python train.py --n_kv_head=1 --activation="swiglu" --norm_eps=1e-05 --positions="rope" --rope_fraction=1.0 --qk_norm=false --optimizer="adamw" --beta2=0.99 --final_lr_fraction=0.02
MLP neurons of a small language model. Each row is named by its layer, matrix (gate and up: input weights; down: output weights) and neuron, and shows model dimensions 16-207. Each number is 128 + 24 x the weight over its row's rms, rounded and kept within 0 to 255. Numbers have three digits each. A neuron's up and down rows have the sign that makes its largest values positive.
After each neuron's rows, "fires after" lists the tokens most often just before its 100 highest values on Wikipedia text that the model never trained on.

L11.gate551:168187147123143165078119127119195138142072133122122112175117131132125094124121110114131127085127127118111147116115139150088141162151116151143112121158107167133131126093111131118119158173133090109149137117133155125121116097171128094134116141119126111162146120144094117119110129130139089113136143175116117107146134111167129089134092090168124123115137137133174152138140117106151117133166143085163149158103101148139132137141127161105185104169140155093084112086110109125138092136138117139098152115125144102092141131134110139160139092142089151108095102147164119156119111131113125149
L11.up551:167132106084145125115139184153150117149114099147107104136115162103106116159155142107150128150164155141130103138134124156152155183122120120129121161154140158130154105130131105099134122125106149111127129142139129128124123138139128084094130108143148116117144104153132148109122147117135116160093151142144128127200126144120116056185150082118105120106115144070124120122177159126122168113139098118117114118155116113111136151133101174108157135142144142134137147108133123111140147130067115068100126138137137103116104121158127107162122108140072167148125150139152122112197112169091124088
L11.down551:124134173125150158106129178153172110125137093159153099163134104123163109145162104154103157114115153131120141128116100138143116156104147114119120151165112140139114114128130069189122132164141127094118168083139136133086106155109106148112103150149131158147100112148144153135103186178125108120144158152128128112160117095138131085094108097138107107112177108106125172132147151134123140114170126093114104132103152113066129157143101117139132147094127131092129134127167133129130121119154138058103153132112099131117093123131099123158114131145116127140134134108159139165147083150109116115
fires after: " was", " s", " d", ",", " (", " also"

L10.gate365:127145133115151120080131120074143158154086153097100090120153161169119094081095131181148117137122132145139141151097106152118165124122150143104116129144086155087120138139118160138153150144160120115106125090125105139124141118115106134138114151131149115098112176130166080121078132153131119095080131132170122152130131115123169155096123101124099114108133129128073089123171126150165137166100111133118078115129147122114136175151146141087162126143117186130132114116101129119106128158155124099149137148106120189124129119187131147100151117175120131133105128121147123159152114121138169091
L10.up365:131129086102119128109130104098115148134158118123142112116097097107133112133158152109178137098138116147136129163148134148123152096101125163114132136106133157112167151121153114133140125126125151129117139102157126118124144131105122172096113141092120133139132166131099121162132115149178113186085137098139150131106119133112150160127138160122130080126186108092126186113161137118108153112100202109112115146150120182133111173123149082127147101169130144093171149134139147184150105120062144110134082111147176124125109117128146111088144140118136133198130173117160123165123069137152083144
L10.down365:105107146153089126087157124135171125166154100157145140122116135181119121126133135092144147131139124151127131112118110122140147152141151095095138122104101115100179123074146125150125137147136139087142142096039141118130123089165111123123140111179100130137134127155149101166120107123119163082122096146165121118132105112104115156117108118129189152135112127132060125120155162097136144116151148092151122111090153111150081155135159115118151134146147150149119155130154170076133111114129099116130134179137157137137091179153124096133118097188099111122130137139099139104100088165131202124
fires after: " c", " C", "ou", " sp", " d", " D"

L5.gate525:133117178111161119129094121133145132162111149139102114106101153187141153138084117120130082147081122161106131107137089154133159108124134155137121079098114097099114098138142099119127141129114146138116147146152107125130073116114153138105150132124143156138123124128130119135109139109125157100117111117129102153119121125135064142147126115132119132146144128122181141175122105121163102170135112146180095174112130125129141144098116150137098090142112144105127110167170097144134098153112126122190112096210161141132131127152142143132104119164140126161159137164180122103118126125166117137
L5.up525:149130130152128120113122110080182091119129159108128102160149111158140113166123165097101160050145127148128146091149155150121143118161107111176118151135120208166142110149052128126159113102141107122096140094164132094076144135087137117139091098098135147144117103136150155078149113142148105133121142150135118109087137127185128127133148134127121147125161128110142089137115120139136092118138118117150120167133128109113137139113105108087139137112121117156151120091143097127159158124133081164150187092159124120118155112117175119112114141174114157126081084138103116155116146158097131130
L5.down525:088101163105131137120145099057124113134110112112129156117122139106149155168128152158159138146105166118116131146123123090177125094092141107154212097090166137101144103143113175118142115133173078167109090151112123157113103184118150099116111131134134113161141117109098110115108132164121132165145100125185103148146084115143128122127144133155106118123088136109136093146094145095143109163143145125100112174144144127152122137167125132133169113136145131134129154123124138112132132136134104142152122132144124136112124115123168150105098114133110138163162161138135138137129125103140170118
fires after: " K", "k", " k", "u", "ak"

L9.gate481:142116114138095128152146106126112130192158128191117148167084129094119152118074090150162113110138141162125121175138129115166130139088199129127119112124146161132067130136126090127078097129114161104119155135108149121104158125121136123110128125131134122152121159130152118132144112138138131110108173135114160115062124117166164144133167105129159140157088163180139122165141085154135102094154102163149105129083115128098139130139158112149138123163174154160082160130136121135123103131132153121115145090134113128098141127125148154125115142161171114117138157135138131168135104138141123111
L9.up481:162095119166144196120113103145113143137148121115141126115173120113134108142138090079082148148116146140132110106132104079183106134123121130146149093106160090165145147145168134166162107113118151126129154154096162163128131107148149123125130101117077116123127100094122151161133146077123122122113140127134114088107120106130108145147145133120108129143107120114149099097123122140147096193167149142156161104122120178117135101142166105149121137162122150128163145124141138131125095126150154117101089097114141134141121143145132150104160140126124072116153129125154159109097126134120100146
L9.down481:158128114140089060171138128124122139127115155125129125137124141103122143136144092138108091113102068131150090108124141137116152130094101144147169130095113160131119117079101127105127138122094105085114099106134114112143116146140073123157130146129118132136159120154116164157124120128116153170117099116132079172138082138096137130184097148130146169098117087146164120154131197135156129124129152094100139131148148149112107143137131145093136122084136115144140117137110156099127098176123130108120165155119176106143146125150159127142113173089123132108146151136100146090125135167105155117
fires after: " sm", "m", "om", " number", " b", "pl"

L5.gate507:122128148122094112131095106121117129203115144141141094165130150142184160142117114116116081126116116125124172115119078111123159176170140150183137060103110126138117102099135124119173141124122132117122122163160119125112117134085126116097138117104152157107139128067101101147110127118172113152095135109094140154091122160133132133127144125146134110129189111110173200112159139124121097102103125109149131137153126108129130152102087139171124120118158122146145129133162112105140126159151090101146131119189163075146174149123165120166114133128144143134134115120102086129079148149125145094
L5.up507:178117135143116099136132148137143125131110123136149157135138094147161123097100121138140097134155134147136147090119095141134116148136170101141136151119092145114165101120123135153112103108148083100119150118167159120109089131131123103132111146124092150102139105107161131129131147140137059154128178112090115138135114101119141102173167153143095152178118122129130157149143137116109171113128142100117118113149143106133114137114151160095119146095142100084157124154201110114184156199113120131161164120163127101147103140126145130103085112152135116127155148099119099123138101154116125091
L5.down507:137121144082155126143117095142140122145132164147151132110156107153119120159099170144131119076132145081122137123154132116117152196154133158127203120144129161132121110118157115130150141156117117115141106188106109134125109142146131139122119124172125135151130116117102124095143120155119172152116172115105167133164099115128155122157132154160132118147168055100161120132146168107140113108136121122154099158139121156127138128183111102140124105132117164130146110113147133116125122152124161125130133123131150150113103092101151118106092180131146175114070138147142109151133111122124193126
fires after: "k", " K", "an", "ak", "in"

L6.gate160:115146150172161133099118108106135159125108129124126143142142135097148158162138169114148132118183131132123120098109140130127134133157107104137131138141126155159157026131117134102134136146100138156178154112139181124120141117119125135112148122145110130111135125192112136112149153110132171128154123146136122156143140126151135135118124146156122110168140150137127091126144169163136151114138122123127162132129145175154131068131114174133122149126118134135121141145140168088138119118111129136117138084150116113145094129128135145095128096157112132125130137113135145170147124076096100121
L6.up160:118101149118160167085139133102157102137104103120123165134107113129132172124138103110133120166143141086112149152108165111108131136135100126167118164132133101129151090112086114127212118130088090179148128124121154116133147116142098120131140122135103122128138135164115151101186110133117132156134117164127167109110127107156145113124096151129095123129108137119143108133171123119119119077123154122141113102104146181094124119142151121131110128108123135091091141107170125123102132120111094111155109080187139164108126109157132133069131090145094127154122126140120134128124090108126105108
L6.down160:134081120109144158117067165109122094129107119158113159146107123102134134114148126117151129161111098099179152076116120132117149099090151113135152122111135088175104145106084137100073135149115154176113136137161074120103141162118101117087155121134110122134108141145118121185118098112159139134143099157181134127127059098140106106144147141114144134118101153095118108143122098107115155131106146183169116163126129089134139159146145156117119118129174155103122091163127132116128146109102136100128100155143155124142108129161105111134128126157149106194127158142124139116110143126129137139
fires after: "ad", " c", " t", "ict"

L5.gate200:170132121153174129143141116086139177132157098133122147150102152097109146164142145108177113098100108151134134092126133132147148105125194126136111102105076102124135149101101116127128108098091142101186128113202107144139140101144123109103129106129123112157145134161130164115123133171147103149156181131130119097151145111106121146130147113189106117096162126116167097116121122116120119129164075126114101181129093126111154148116104067166116131142136126132147152096168092124184123167099106136141129146147115106164124106139127155132092132139124163135158086134137112110129147121158122117
L5.up200:157087132091173139113083103090106140122129128117113113158109120170107086170156110102095132113117135158146129123078128141129106068132153124069148123167106141122117117122123139145158109142115110127140105149093141145141123143112139128132148131142211171119153144166089122154149079129159125181136136137123159190112136129126143122157138142140133152134133131092118122164111102134145138150122171095151174145144131124117131109102125126144128148107158111133138132147106096124106182132161091152117125126173144087146134139147146144114128137158092127159139119115126090132100085123128118098
L5.down200:204119159133139126147148133116117154115144099122124177161147150089161150108139132129141114156105125105141100156111127166098142177132142121164138113126136131112155127089125153144163126139131130142103105139154129158105129122165133163115134110131109187147119097149132105136157146129125136096143105114129103106118122151128123135127165114117139124129096147158156114171098130146091146149139130106089092165102151117130136129139112121095165091110135144110129134116124135083114174120080108130141149148129106064128187149113145153121135113116083142151100089123121118134120148149161183173
fires after: "k", "ag", "ok", " K", "uk", "it"

L5.gate389:146197122120148141155140064134112157151144124124112086145098155109145172140115102117144132143132134184133132146145148139133116116150141139143110107090069153122116171148154142118116143109147131118123123158153109129113137131106114138144092124103159091152175141097127142132138099105145129102128133133104121112131127135094136098161118180105168072175085139120133123112125132135129172162153127115102122138132127125111135146095111148138090120091147164136119101109129165106133149101126141135134128099133132142137085119122076153173132144161129145192141135123112110131144105128109115131
L5.up389:114132112129134113170114081158106105157148114132146128123120139099130128112091156151141130101130118139135116148162092060128077102106099133115112135129099109112161113152133148146122115086136142094128160111102143139143129102143111148088135102084150115140172133099143164135125084159151145141135132097100089145124143070140149140146159144139115174116107125140138106112138098093157117142113125161141133104150123141079124153128136071090081120171118144086148134120135123123138162102132121115144143055148114161100090090109114093137117133130115078118119105112147141109120123134088118102
L5.down389:126119129142105099122111091113131141190144149108110151118111120117170122130120130134143113080118107110147123123091132132119134104088138133136155110140113129131126131142103124148166079144173078133108106156110139138157135127126073169114144103138079148117160142107106178084099143117119117117112151120102124154124130083166132139141158094128168140114111139163145134085097091165183143095155130105103110121137136121120099161106109150127165116110098161104115130158142114076182158147109125113178132101128112082129110159115142164122105107131129110098081154068107165145141141133116128086
fires after: " d", "im", " D", "d", " B", "m"

L6.gate44:118156094129129092118086090118109145154147152153113081133141157149172144064110139102162163107141123129088143139153142165135112146142138119143120118133121168157131180157127061124144115161127180079140062104135150186144119136166116119088085163092160116153096115104163154093122155118164156140119137121112134112117135124158143097156144138143108079106109154147130139136156131141140125176121137133129114146143146129118114169130134127133111160093124158136151093137116135114096164137132149122152170127116148126110113140167089132129096094166165109131091113150112123126118099117155134143
L6.up44:126130127154138124092135112117135125091166142147139145152082112113143141144125138142126099174172124150121136127117100132190114116144106137104136137068118113152138156101159134164120157117141147143140117129147159101167103107126137123162150147115123079095108127134111104112152155140159153104144099123117146143135104123115108138192103137130100131114112122120106140075136091112082113168134159112110120160105137138100148124147133097094151120113153134111106138129174140152132130124110109055156142076132087170114130143157118129095097125133124124103164120168170123180132113131158086096
L6.down44:163113079149121123122162127113142124125121182125164091140112134143179103129185109121134118123135129143094194081101124122140170100106152073148125104109137145131147103123109131150134133107101120141132094145093102134163152131125123123141129130105091117113103135140135135132138148139116121110165123186105135140122110145108092129190084111139157120095133179123128134140174091121130107119135156085127082106113118115145121110135156132102137151128151137164110131136149102136121142097097105127141153146103126125153146171133109101095155157147111108132151191110110178132133150126151116127
fires after: " b", " B", " w", " d", " C", " build"

L6.gate609:148110134112118166107123093120164148095109120141118117166151091103130121087103124108126112117156136153128121116109116124120149099128144116139152138162140159155139108098095097086055115145101133130118129126106145116111149129159103125073145139119081161130152100125125135108110138132098154103129148120120165147111136090116142148144056122153078108130127144126153091132100163140163100121094164141140105155129077093134160116108144114122119103172141104102119101104102106145120152122138123113103137123154153158096141131137133141095090079122103155140149115113141105101164148130110122173
L6.up609:136155135135138133146115103137140164107138119169115132141077129131128113108156136099158102149177142136143123138122066124119152106135129114058135133111117168157097145130118170124125108098099143106130145143138198180125150093116115107106144096155129111147101164083157158125126143113122119140150152163132128121138154084114138145144124159138110098154178140126131143096128126123157137113182116093118087130138102103161091128130141128148147114156148176135119128142068135071135116153132143143112114074169137141206152134107147151153160107139134146128130126098074166139115114116140133106
L6.down609:110093116155096116112120138113145131133082091143121123179088125083150106139147089121101101137161112126105138151113104097095121141121112103127116102062135110133164141127095105148168135086123103110171139114180121128150101154146143125113092132117121103127118120127125147121137110160122118124129111142155132115142070108156135130079070116129102144107127139113123095117114149181122162156130128120077149105122143125162145144126090130112112133181153131130125109136133118147140099092106111082155174138124085118150122131118098122157101135111176133133097177185147106125119131116090153135
fires after: "it", " (", " me", " S", " E", "in"

L5.gate79:100072135049149122126113109127106126162116155127154159119119108099107124101167102158131158143153119100100139110114147153119126124117103126117120167171159193152138133168159088115115125141132084133143145131116128110146131108126154146149184123125127146141128149145097137147103125163101110152142167123154127151158119183124070105150103128113102141118136120119105129120120131136155122121111113120097153130124117138152102148130137150108117142127173142118119118145128155149117140152125095094127158111157128166124147134162149069119136083151089135146101140087106102083121118068115104146
L5.up79:147155151124098139167132137123099132119159145128143100129121128117143122153175128066160139140140113133101108116135100094150099157123129151184128120135155168125093084098144100137140128134155156146155151102112124135155116110120159110081136117103121104105108087128165148176145112132154129122160117129128082127140125139122095130128187082147080093103158133113147170115163125186130124185101168095133142145127096169115177127122094123104124132124137128133161164106103157136116110097171152153130158178075108134121144126141164103081139132105145135147115116134123098110119117108125132119
L5.down79:094122111099122136110079096124118100105142142130122146115129097150124135126113131128184138155141154138084140082125104117145086110118145119101137125132130140122125126151085146124124145188105134117146145153169153119092191090134144119135131093148107096139120114138167104121147158114132173162080176085143123120120085144099117129157123162125160116096148112099104090136089118134126148120148171164090145131108153119119172144112136131151144099121077114102087140125080105142109127132096146143106157131148147112138103190186121120133091094100156147110140116103088114134139123115134116097
fires after: "ers", " man", "as", "s", " s", " t"

L10.gate381:124141131129147178117156142139131113145114081134135140175094124105124114139135138148118149094131125145125118095119130131158133097129130085099132113142106131124159149116125154131162144123106057090105092112105110115138141164131115106139146129135138127134169128118118120144127137098171106160105104180139136138170133128107154149110137122182082145091130132138089123136118132166153170132084093121116110118131163159162154152137116127155107146139096121223148138080091139119115161128126119124085148131157163110112118123169139130093081118091107172160102128141150117111157196114101117128
L10.up381:115075150119142123110115130167064107107131109097154134154140127147132102100130099120117118118117126092095128125137152147153157144138116146124139156076132117215118138138122127126114083125173137135128110138115155103142116166150092088090120122130114110110108138105119146178097117130131121149124077109120134114120129092090154167093104146126104113165104114164097120134109120171137118125119128130100101118135136147138150135133134114114163123115188111104111094114144106153095118134169114148184142123140122088130125122124100140092120167150110150124137110145130197124101133122075080135
L10.down381:144159138132132128153122157087145115143163164138106100128160161147118190141153143089116130101120098110120095155155163123156155080154146164108131128112132096182124149161143131134132129113172164105105131161104132152128141127137116156085121126123139110126069125130133156157145117098140108132153155140145141120124071138124157099159126125135183106129091161134171130139164143117111168147119162102165115120136133123115148077155146178107161138130135076156139108106113107132121100136127118186132113137130132161115143132110159122102156150138128148094130126145100152144084101156150116094
fires after: "\n", ".", ",", " C", " Pl"

L5.gate681:106099098124106162128114130138135100121122138172099108116100127111145131188130109081123108185131141146138126143153108145147110184137104128150124121154119120141151131099147107140135113137093106168125129148182173150116071110175143190124129101113138093144102125118114093158152133091118112142091165124153114139132146108110070125137155098140146116117100105137130115145160183157116138211128099188122131164139096133136163124114149145133110126138145122116139131132105143141112147167111082095159127177103122114104146145115118156138171130153087092142136115155134104174139136165124156129
L5.up681:112146144133191179122106093148151104135086167146125142136075151189126145102185109131117119141141124110164162145144095127125153161123152149134153147113157117145164112122140128148160185158104102106150128146147141156137130121154085124071120125149126131125082119134185147131091125097113137131141139121159125106180135146111122133163127100137141139147124109121137135132119125139116149164181107103105130133165150141105169127129177095155127133142119130129158144135150144143188137138153126119087103105119133129088136139122120172179173153116098119120154129129101110155120133156132152096
L5.down681:148123142132131081140108119155101162132142108098139143130123132123122108105128115138138082110151076102116126119153133146130135097154117136119170122118101135164119105119146161147106142101161195133137143095087123135129124098140110129130102099109128121129125159123120121118142131098122106111109106152110172159166044156130138127141133101150127188132151133109151124103112118125139150082121098144132158084107162109116096132109139125132156106152118120144078111146114099110148152121135103148144144119174112164137122163106149156135127113144166158111121117076113139135120143117125136110
fires after: " f", " F", "at", "f", "ar", "od"

L5.gate131:141104191179124121111132112120167121156126176144121096108122088117117095124162105125084138099098126158147134115147124113127121155136107116125133118094147119160114164155136141157161129112106129124104100132111108091075114144085160161079109109155158152197116122081185106092129146167065174131088153143122137111138117114136175102156150086128115128141121184109126156141157119114114118156100142131129150110106125111124126136102118113172140109069144098098143101102161126156099150122153096127171153134122168120130094180133156130085164135141115114156107106123139132142133125124143116121
L5.up131:120143117140127195095138131163182128145161140133150119152128114132122140160086126133129125123168144072135093105183141120113100128076128148133116122162170129121146154157132127094108121135082134088153161102128120104118140094148122174137106134147172148130181128160099145160106165141096131116147109117081079144122112131124111154144125111128134126134132124146135140160111101118126142153132124145158099133123148136116145150107127101127154127168117091107137120142093149110146129076127135112115159114102061067111159144095104114115119113156117134110140136108106165114084113112106132131
L5.down131:149130106136125099105153156154123120107109098153113108140139151154132121180108199104128155157111107176130116147164107174110108145140116151116129148071138142140113109122118126158152121130125148115170141095080135100109138077127147109128121116099129133120135137134115160123141085127159131166131121118147106124127151128106121157091152108102123091162126130140151081116085134117162153104150115145159126070177128107134120127155105115113139139151159137122112127045164159135146130106140125117125110129150084083139142150085143142098128084161103102120130113126161130123105115077161177106
fires after: " r", " f", " w", " R", " H", " kn"

L6.gate431:138111112091111137067131170082125140137134122129143130151118100111171124129104112124140150123113135161142109123099116129108141133098162113126135114112126110131151102155101112079123134144142119132134091118088091115084128143112118130139135143106144129149173162067139146125096095142129164122163182094121157152128117135130159117128120136150096127174144130101095167131135107157176122094123106162087119157121130121128122153110176147122128151104119092110113088137093128137092130112093130139163099144186129102113125122158143132076159114091143103128137103103137151118127125130125148125
L6.up431:165122079169129105171131152153118134130136138161111071115130128096094138115133143145168148147160138129110147137134145120111109095087101115134120183159132139130081105113140161117102126133105119110150117157133112124114122101124120142113098122128129102156132145132109170132132152138122163121148130103121094147102151142138133149121126097147120147140155148121170110139114106120163156109145120141103082152087173135141147088153105128159094110117124137105141101147121192081146106106121118129137144105134139168148137109097106172109101154163097106152120155108162125128169102122101161112
L6.down431:078138137122112156091146134133077126162123120136125131105102117164140094143173146120106134124141138132123129125128122098080125130124109135112104156158103128151125112107121137125109116122122151117163092140119142152110131133135157154107172137148132125126121084116097120113099154161164134150134088133098115173134115132172144113145150165195127092101102168103131115095074096126122132142164113154099136099119149151134142145137119121144127174139122102119141131148048138144160106110113148098190145131134127129130113090183100095106123133074117116171125143133117098168111131134159105145
fires after: " l", "it", " S", "r", "al", " Gr"

L5.gate343:106168156125143097148103107164178158142144110138095113165143130122159152134110131124131104163093134189123102143168118118146141140157095144115097119148103163131133163125171131133118120090112128094136107112141151115134118154142119114136093121140144130179123120116143161157145143183128182151132129094134129116112127085133144121149126104110140110111083168121151106079134146108144133186123169149102101139118145148143115148115134107136127122105111155078138105120140165124120155093128145154160149155152162170088115135107086161118119112140140112136136123133191191090161088149169146144
L5.up343:131092141114131131121129103154102178111130172158143168139157095176167116096094173116122121149123092130168120096136109131088135152104128177130124123158116146128114124137165142118101111134152176130129098164135156101112109139095152133112107180120149099155114110102147116155139112143083104134119168143088163127152126109140062128132127118143154146157152142165130139165104181113171162139127151155130160137130168094134115159126134120161130183060135104107134112127151152118095159169074146135156111114155144134100134152187121148158127127108098150175125079151111125143120108135143138122
L5.down343:124128120153120142121135083113137119132120138138136127192107147151137080165136124089142131152104156110137129123144114122150160109145139118110104113155088135144097123138133153133089111124132142124123110167149108111152111084110102123143086124095134131056123176124135080118130146123106157066160089131176173160125113113111132109113157116131155202113127160179151144110137148131127124146098137154135127171135100122151147116129151129152113145160128137155122123087135083124122162106108112098129126105145142163109176143136098139140140146089117164105137107135172125139098141099100147119
fires after: " D", " V", " b", " K", " d", " k"

L8.gate658:123123145117164121153146139104162153160111124113116100108163100143110164124094138132118110119151120124106168118138109149108122108115127161155136110105136121147156099116136133119126135127132102096080100131156117136078116158130147167157154137142104130161190134093101141154054142156136157112130127109109132125144125102130141149137094119144107095146115117141141086097115161149163085130114124118090128145073148160123142120165146112092158099121118117115142134100130169078118128158184158103159125145184161132136139113156140119082137099151116104185108111149124135116137100151124151073
L8.up658:153156117156143091136152118101129135118105138134151182153087184107144072112154064140102091097123103108114140143121147088113132085131168170115134116153129157093083125114111073151145121110143158151130105141144082089114108127056131181122108125106129160124141117104125175124154121141111128142137138145117139124112125110108127061123113136104162141146148146144079131148161103125134114124120127111142070084141127129128128128086121132102111168161103139149155100135152146134081096086147117113122123098115156119128108099105117135134130122089128117131155128109138180113100133112121114128
L8.down658:156172139120124112116157125126139157113130132132118166137123131126144164163138086082106126122130161147116053109083105128122174081141168125135073143094122112110117160118102091128149127071135188139149132125135130144100159090126121135117134106114128137132139134113116134119154106109111132122143131147111083070113183102159065131122104141109124162136135166143113123160115142125132097107163127155115087133121151137152131111138139138125094177132114109137116137177166109088115103117127129118095085123122163138122111117106131167146101120094129119125154134162129150113100130118125112166
fires after: " 6", " 3", " 2", " 4", " four"

L9.gate45:123154103099161148139116114072127083123107122142113122131143168142139128150188102123143089113104135166128064122148137123122131111123134132105100131163128128126106116100139197115142117136132108155123113152123108135145113123138097101127151180136177125131155143116145133178165124129161089133138096133089117169143105118157147152149148177128115102093136150145143097135145128123152130181121120140115166148147081107168169166148134114101102138129125125153150103096119131106124110122163114137142132116126195128129104106116101151121152104125147112127159112148099165124143130171101120155
L9.up45:140132111113143151123110078109116103109141131121132128137089100084162117120095140156130123144121111131134083118090139188144135095116095144115131146127112144167136104119130157145160109189117145168133144111119119123102121135137116092124107138111150122140115152133121135168130147144106086109133114115136084115094114148154146143121082160114125104112111134096177136159158121116195108173101126154097166143150095136133134157122135096101119131117139156127127143141139147163141135093160096138104183133144164113156116063146121073148127152133150116144205152123124150156135171116158099125
L9.down45:108156109128140141148154112125136112147140137154109123120134110124150175130108111136109106056152134124172143128132104093161139161135146121112142135131079103173112139131089139106158121167140156088166117133124122093132125132120071148121134117148146118109117143086106123147156168132128130145178134141125137145116000153130135140155129118135118115143179134145116133128121150091128141124093097172121158126132111132147104118129148155095128112140118153126147106118151108145140138138133139192133110163156147152119109089125130142122137132101112116140124135123143129126113141124172163132
fires after: "\n"

L6.gate251:125149158118106159119148142122112156165143138121102124099121139145140097139092154122127170100148160152138158115180134119122106124140127119106127166108127128171140159147136160161136150135113147113118064136116125118151143107145119145127118140106135135164158135101134106099138094144121121120102147159061140098169137109160142100116150115120117153129075132130112095126128113131149151176109125154159101139129126135128147151117135162106182118100162154114129157147139140154139104120143066102158132163118111154094107132121112172071122129150182097134118065181163164093131140151157157125
L6.up251:100137119168105119155113138059154132096140174116133147096127137112101106137133152172133131106090151111101111140125132096082137130117144181167109154114160170110141102132133110105132146111084129121136147123155123135114115098114113156123122117106092103114105084155106126135113140099157135080159110174067118081112125128105144166129144126138053074116116144138113117112168118127125084144116093162147097107144118117113131103205076145080136108139120127141075100159108133087095115142091123132186099162148114121141133136138125106133081137140132135098118084145106135121128106139087112161
L6.down251:135137103139115133110116149108170178105095124152123138080112122138125137107158150078124106130119159147110071125142103119119117094141074118151115120137120160182152149136156119127106160122124130120137194118144140121158118120143114139151104138137136141133136120135119140144134105076136125130149129089102113103125083100127161140121109110086093106123115118111101128128150114136107164120103133094100106103121187113123120101146138143108113159132155106154137131132175130159165120108144126127103162172131093099088104118139155102147136075129133130129117104162136149136149109121149076165
fires after: " w", " W", " r", " pr"

L5.gate661:108103144156117159119097135139093141138123124122083133140132134135109137166116093147184128130111114166144064124114133119168123131126160119099145123113130096160127107147172085108160153140137104149127093150124143136176139150141147124127154180124131153174146112166135120130126138136106109189118124138180157132145148135123106176155124122078162114129169154114101109146163165139104115121109139145155131117095149145160139119159135123138162127115120114121152145089129146155127135131103077135178149102169130142140110153160175137087142128162145127129157123131181121132129120157122109163
L5.up661:172144159104135140137122133121110147130156120159123121122129167133134131087092122129194102130118142137150111121139102146138143121119127140102105144167150153121140111121146106133203099176128124151102136130130122129127173184139092124115138154143135134162161114113097204125164150175149115120110143128115116124151129117174129140160131199111097134108064155136115125118130186126156126152149153118115148167136164135162159143159096117129188134114161143135126160101129151097113168094107088132143128108103144128121183147128109118082140098099127120160139128126122128131113135116095145101
L5.down661:125145108140137114137166145122120173118137111159157141121103118113117178119121133133103135130156101138107144145120135104120115149100131158133186135093156135163089118145120146122116129160106146123103130141172096119185118129134089151106171127117109091091146150167153126134112117138117111158087154145145133172155084150124142087133135121102103094151163092147149133137158124106129122102101103146135143113135124137102121199130165151124137100100144095139134152142141108119138126110108101138132100124122138136135074134091157132161124116143074141173139165100114123107072100124121180108
fires after: " c", " r", " t", " tr", " C"

L2.gate86:142139111101166132146111115146134083145106132159116166134108130124156098097142124149140117105156185126127148113163091163096147109105088100152099159126137160112137131152136155112148127127099107118072146129144104144149135116141135149144142155122069072143152135163118131126097134160142080124092148158113117122168126130124116070144115123123121098128101144105160157129103106131127159104105114094092108202145149144151151124124105131123172104132109137150105139090066119112169107146146129133153137139122109103086167139140132177099088108125106103136147129122140121173137126173094115074
L2.up86:120166091073136098120139138116113134157099125129180179096127106112141109132132108120140113118135120115136177174160079120084132106113136172173131179143141130107111106157119151109138121104124126153090168154095112110142165150082104120132142152116129114069125122141116114070114162105134138081134138131107164135151130114133099130143127135137093118116122125128088107157126126128151171147199146119126146146172153116114139148124122121110174137130122143127145141130105156102145126104102140148099108148125142120086132152134113122139093132105081133143172125117130128129109125135106181103
L2.down86:153146107128172125150130105152095165068170118101212155130170102112083147160132162115131132153101155110156098167109110098094104140147153115075105120128121127119152122122088083113124108116137133093172109161140131142135130130062105112098159153110142123134129134140121171151144142125092118110135093090149139170122160107141080115106140121133107121127165129140130126128098130169085115168171127114171112145138141139121126110108121101159114105132115124141113144123148144171106160130100140122142122125095059133130105140065113113129137135134169169116150141100112135121146160135118105129
fires after: " |", ",", "ing", " was"

L5.gate599:140142140107144081109152155141158115142151156174135127164101149157173118124116125143121085151103129133171195078100124130099133165140118135117140108124136142125182137125163131175102121146141135122132145096113146132115097087121158122096102095093149120126125108114192143156110117115115136166130172130116135131141120146111120079125151149165097136142110128124127134116146100098095134089140154148143131143140139168156127143075131149153127125095132094130168159138168117139128110165088121114167096133136152165128121110146141123158120144146070090104167160129116129171141098150152132102
L5.up599:148120133142143136090128121121164109142150141151136130119134167136107100107162123118117119167198124128097143129138129121137159115126129091099110117113170119089120129164162159107093132210132145125145121129126132115099137167143124065151142122136147147166099135079156123165121096140086099150134139104162126113165139168115119059142145130140083144166140091128122148133132143057121143126154138164124102167122103129110124090107100153143140134111148122064095135132072140133113132139166097125135129116094127128106143123098115106121126122122107127150130142118167157128152121154126099121
L5.down599:104124127140115106095147123165110141109133139107117141091142109136127107133100089138118097132134141168112098098086177135154107147146116104156158161132142137110155114110099136162141171095148170138104134114116114145167095148121055136134157161149108146113126136133127116100158154173103144116110148112111154156147112104130168138158094132109110133132146116134113133128116151162133122105114129078105125077126145102121076129130133128142123164167125176160138128158164123141174137140141129132176143114106113088134178110134085114113119141136127198086167113117119160088115147153100149127
fires after: "o", "ch", "th", "f", "ul", " f"